MLP neurons of a small language model. Each row is named by its layer, matrix (gate and up: input weights) and neuron, and shows model dimensions 416-511. Each number is 500 + 25 x the weight over its row's rms, rounded and kept within 0 to 999. Numbers have three digits each. A neuron's up and down rows have the sign that makes its largest values positive.
Before each neuron's rows, "fires on" lists the tokens most often at its 100 highest values on Wikipedia text that the model never trained on; "fires after" lists the tokens most often just before its 100 highest values on Wikipedia text that the model never trained on.

fires on: "-", ".", " New"
fires after: " U", " Al", " St", " A", " N", " S"
L5.gate365:518510518506514497541527520515525525495482523505512482469529510499501513508502512514519515535447518552493521508471501507488502507525461487496532532478494505533481528523502530519483529465468542485512458521517503503462488521520499529505469530545461515523491498512485527507461507465473515484
L5.up365:531524537511487499499495530577544463524505503535494500457483542481486485519486497488474504487493472493518489503473573540477490459529455527502509518526470434513492514523476522516515510500485557482490516477480525485507504494545488520527495492490479478486480488487489522502559544445516492494

fires on: " —", " -", " –"
fires after: ";", " |", "):", ":"
L9.gate314:555513530461491489478471508538489494452539460474508516492484504456514511507564548514478542507505503537463498518512525479514505518494466523518491482485500458516540503481501469509508515476508519468488501530511495500507499479504487522499492483513461492510467496543480527505475501442522501515
L9.up314:556513514514495474475472521553475516507509461488476519455484520508480507481519508538500533489495496522469512507522500483497531494475450521503513481499522479549549494508505512451517521503493552500536495497523456474474496502482492512488533466491476511483479506497455483513514532502468458497

fires on: "|", "AR", "\n", " National", " from"
fires after: "\n", "|", " C"
L7.gate82:506525478448495529500509508468516538467524529535473454475496511487535526572494510468528493520467513512551500513526525512496493507513505484516521511463489468490525461483554504508498506480456504492552526507483495538482466509543470519525521531522448481477517487531497508508496503530512483464
L7.up82:521519494504504509536495508488548517455495496542510452502494527524486523531539510459466526486517521447488493498530470532543492500475529494506502503492480459523461445550514477494450469474517532491505487508541478489510507499501525458531459508517514513495499520505505479437528509522517448444

fires on: "-", " |"
fires after: "\n"
L9.gate759:519511553494510508459526513479496477489533510518481488538518490520495548512496546515457503532514494525486439499502499512472476512478490497495528500476502491484524473481475470494500477477515483493435484518553490514470522467516472493489532501535438464525528480527497534504503480501525517458
L9.up759:519507527515509495495510525515524475476504529500509531522581463496482471530461521541493477506547467512468519501523528483511556505522490533502508494524492503467520504513492499486513502545506540502502510507518482522538498485482469467505487502489451487508525522477518467487506474498488518471

fires on: " —", " 0", " 1", " 2", " Conference", " 3"
fires after: " |", ";"
L5.gate617:501490514486473519460494501486446475484515490495493475467505492553492525491536526515502530488529500508523464474460517497491526499466461492496439502452489500471497499507524567477535532513500520496460469486498474502524484488507442506512464510489463481474494480523500471489522493508546486488
L5.up617:506465502510473491480457494475470478479482483463496448463479488540478520496559512546510553521483546481508473448453499487505530506472478482456449502473485487512553473511521504498508506522480489505512468501514485501503460508502451494505450504508448503505502479529496465491499522524530484484

fires on: " —", " 1;", " 3;", " 4", ";", " 3"
fires after: ";", " |", " 3;"
L7.gate163:519464493466471556525491530508524519484454481498539502476485518491515466468480500536499497499483441498511494507491533462540512516444458534529483490459457500498496498512475506452518522491487467527473493532498462498493487485523480520516482496431507492455474498527503521458526524516479483481
L7.up163:489497506524490512482493494509513496494498485440498470480466481490530487529495505494520482521499490499536500515468530496476495473484504527519483503439497475513507485553490528501466494455500471510507479514456531499527513478463496455510503500498498520505450474513478507532506543534520512549

fires on: "\n"
fires after: ".", ")"
L7.gate276:539532486467496523480516532510502507500473428533536513485535499480484493472467464498482503508472507486505489521483503510465460461508521504514462533491508506510440539483509510502538494533518504471486500511537476497520535506494511534495479534503510515479465417475520471485512522497493502469
L7.up276:515514488475512473510502477501455469476489474508454487454529512462479494488482460482540559513485534500514569463520459504504529512505491483501475540512511485507529537518472487510498528457495518498505500503542504496506481499493491516522497471507520538522529519492508482488481464486535506570

fires on: "\n"
fires after: "\n"
L5.gate415:526515520511505481497525538494502510497470461494466512478520477477524531522503490488511518503499505520506495462474527478497546504518467538524505486509467508468488474543513537484476498509490485489480482500520461512515493475520511538505498521538469493528474509493477516515508458517501495493
L5.up415:528506447491506517490535469515509504550505502529473489516507484478505457471508486492501483506529483470534529500487491484502493480471501511515522530559494493434457552461516499542514532512528465527503529510478491463497489485472507528501520483456535495489501484468545491433508501511504521482

fires on: "\n", " |", " 0", " ±%", " 0;"
fires after: " |", ";", " 0", " 1"
L5.gate230:511492498518518524487522521504554444495495472533530489486512497514532451502493500536492532499508487504513474525522481492472514485476491545478473519481470524500469540501465486519499470457469477436524467499516490497510462535536455491502485496487521524495465490462505515492527508496467419484
L5.up230:504512520516476517469496519517521501477456509515500501484495491499546442469499485495498508507498499526506478510488498524478520489489480503512505532474466476503502517504460473471500529447499498470510480500489511514494499489482426545501529490527462484489461487482550506487500469476511461524

fires on: "\n", " 0", " million"
fires after: " |"
L5.gate162:472521537446463518493496511494515496522479481518497508526501510469524479465494517503485533451525521469536469516484509539532491503500503525513471552525525501496500499493474538525490518505458530483484477503477491560539482516497485498495484522506506502432507505491519487459522476482521450514
L5.up162:485515507450485524505519501471500511491463507524481507523506496488494490463499489533468541464520495476536479494513513518516490491523521508461465533540513484503486492469469499542486569520447496474508453521479475524532467508483523524519467533485483512482507516483528496430505485480556454512

fires on: ".", ":", "d"
fires after: " U", " 1", " 0", " v", " P", " N"
L7.gate712:490506502494470494500497493512500505490525508479465479438484528545511542548469525483523529500502460529497491501506480507512516476489484492484521552508513505472459550502461477477478497481534531484455501459504497532473485476470509519451521545525463523500462499479497484542506521481502464508
L7.up712:498485484500505556484480500521518490496484498498531442483476539506480492540497513480460507503479519482499560508494514523485482532471462539489541509458429538474509485535498481519458524461508584540472507500524503471504491534491474517517467504538495494477523475492450543514495470510491451483

fires on: "|", "/", "\n", "---|---|---|---|", "|---|"
fires after: "\n", " |", "N", "|---|", " "
L5.gate419:450505509468496488502494536478496435530496458455525498509529527516466466464535525518509516502526503525529518481477501493468501479519444468498452542475472533510513515501524532491518477454470506499521520511498514543545535542537486519493533500489453527523468501502521510504523485509541480500
L5.up419:450493497460526491518508510465503444488504468491521482495514483528502465476536515559514543517512529491528490423497485478487496504494458474468458555480490532527524517513500560499521498461487460501510481504505494505517524523484487519509520506501434560550489517503512505499511464516534502487

fires on: "\n"
fires after: " |", "\n"
L6.gate765:511542509472511518448530509498495492531477517538531457493549503443526514506486508455497470510501513493513491490481528491489499434461510526525483493509479511467507480439481501493534526528465493457538538532526502473469496496534522514520459486510503501498496471464519460464497488477504487506
L6.up765:524492483487505454516502504449544483481494524527513521459471501539433450485507469474563486490498494538491496495521521473545476501514488516511469495564500474515475475512512502501505503527492517517481488525505528516491485501512500488497476517462535498511546556493461545537518469520525531417

fires on: "-", " "
fires after: "\n"
L5.gate734:517458532510516505483491511463468465455482506520556521460525496504537483489537527525515530519511524505515444477496473492467513501494504482494460473468512520520542471487509546486507526478516461483464505469470441489468510466521523549479537503481465508527500484481494462520532521498490516528
L5.up734:503488502531485494514492516528471454487508477536492507511494503542521525493524465546514490507545469526523471510486534486459557525424493518510466514462485498492506477529486549501538503455519509483488507526485502516531487534524448544485550527486487518517494472528504500505514477507490502501

fires on: "\n", "'", "/"
fires after: " |", " 3", " —"
L7.gate559:470519478478470549486510534520465530508447547577505477489534507482516496473462519496507497521503490529527507503492494538509489496499441504534479506473501527473479464482487514512556502500483527497548487494498498535480497518493475499527491559472506469479506488482493494508497515494470467479
L7.up559:542491489472508515482486500486495517503494484500484501472471533490545512493509513519497522494425484490460520513506542509503501459451483517513488485475468494508492505498473497467514523534499520482478505517505483534503466451504503446514549489490497553533484476488489492468489500474498533484

fires on: " |", " held", " the", ":", " \"", " “"
fires after: " ", ":", " was", " are", " is", ","
L5.gate662:491498487505504503518495478550467463442516486538503474482501508478503490438538471518491519557512524507540521492482489484517516468498483462461523534492501464482526488514489484472528528457485479479537442455481500516496500479460486517507498484490477501550465471488517492478526500509477507524
L5.up662:562496509480488519480488510514508483455506504498497517505495551511505492498517492520494510511505513518497457536512463516495527498463478461510536531506450485506508488476457533477537563383508477479522475531529480517520494467492456548485545508470448484494518493506481477486500500475483485500

fires on: "\n"
fires after: "\n", " =", "-", ";"
L5.gate743:505517482481495501504499543492538470444518504433527474499460496455481477453529478446522527524526501481525525498499509484467487494542451502544535522517435590495464531470531493466542519502517470488484499502485516490522492494508513490459502530507493487461487493479519491471525464508500552465
L5.up743:531500472521500490499516503525514530533436520508506510486526483483540494486530495512492532478519497479580481438498512470494467511534504528497495513488492521511463521534474526526500476499530479471507513524492442472532554479489485551507502495484469484531510462470508467471473467493489507464

fires on: "\n"
fires after: " |", "s", "arch"
L6.gate582:487511535458468521503467522509464475506489519520501541495464521536484478505527505482515496484515537461510478480444524525473479516493504499480472515508498507500498530507476509525485493508490496477487478497463508488562456472541506513500497551509473515490458512485482507469513488483562526486
L6.up582:486495530474478491528496506515492521523457515516502512495499478500445465511500470511547494529518492490486489512509509514466532473505504541507443498545471513527471558506502520500492485541486488499501469512501479456539447483500509486493462504527478497481499565462515435491484521463516523508

fires on: "=", ":", " as", "As"
fires after: "\n", "."
L9.gate362:508522484547460517486444515538512507509487528494525499480525513523523475480538477504479489481527508502524481552466481514491486506502513493520490503431509528471508493507483505486484494481481508480488482488518464534526518485497517518487532513494466482458507530490531465533487492533532499483
L9.up362:487495486513479550490457519498522497505495492491490503483497502555477527478520540495494468465491520496528510507516512502526557493449520487523472526490466497495532503504471531462485485455517481509528495468456526512524525513515505471484489528514506510518492526517483526498470514488469484490

fires on: "\n"
fires after: ".", "\"."
L7.gate603:462502482442502506531535454481541418454509507463553459543484474471527491488527461541488514495472508457523474462537591504510497480495483490463496471499497548453521482514496484507538524528496433495518491511464469529509548464524529501508496491477489526503494512525452488468470466503485528512
L7.up603:522506495479501475538474499515533479461487548513479510517481489512485465502481505535526543498517532527478542503535474503529480496516511499488492491493520501556490467510511485538540485487482525518493499524525543492492489482471483483525463497511534521491523534458516560473442466554491517492

fires on: "\n"
fires after: "\n"
L8.gate734:471488508487507512488534509509448486484481518510510463463508504498505520503495473496440521515510499482488478527488509482499490518510411525501550503460465472501518470522506475465500513533512503499500501487510467506491508495514485497497478533509445492505478512522454509513477473504483521498
L8.up734:494527487498513523477541515459506493499474494527541503498509476472524482474534507552483503502520533517521528473496534467486458450509510511499504515501480484447474497460500489557544432535487512480513474556497515486501516496526478497468476508478482571487492492454523442550478524483518495498

fires on: "\n", " ", " \"", " Notes", " Friendly"
fires after: " |"
L5.gate460:478518503482499535453524514519554474506479489538475452527485496479574486518523478496519518505497503485515447511490484478483520487471485519511524522512443502499501507461446513430499522498453490489514477527481515543501492494504514537476509513505512511522491488476477497476501457472527516487
L5.up460:457504522513497523496464502530548497507434495544515503485510491493490452488483488533545515563516536530500555521496483486517481489499528498509552541525496521538524507483487500477518483455448462517534517490511503443476497510473497499495465524541480525529485508488493520513511494528484495492

fires on: ":", "\n", " "
fires after: "\n", "Total"
L6.gate676:461514490482489513469517522502500509506516532511501524503530539520480516502513504477466468513488478506545488535491458492504501507505447455497507477450482506527486479487511549502472505517500504525498506501476502547475511515507496509507562493535511484482497474493520444553484514487490470500
L6.up676:496499478527511460488489501506526499454527491541494537503471504522524473472498485482467494488558470475504425500487492522545499520484490479525448525490510490508508449502463500483478496501508486469469495484515506487522493524497490510487494470471481499491497505537499513500543523504491482486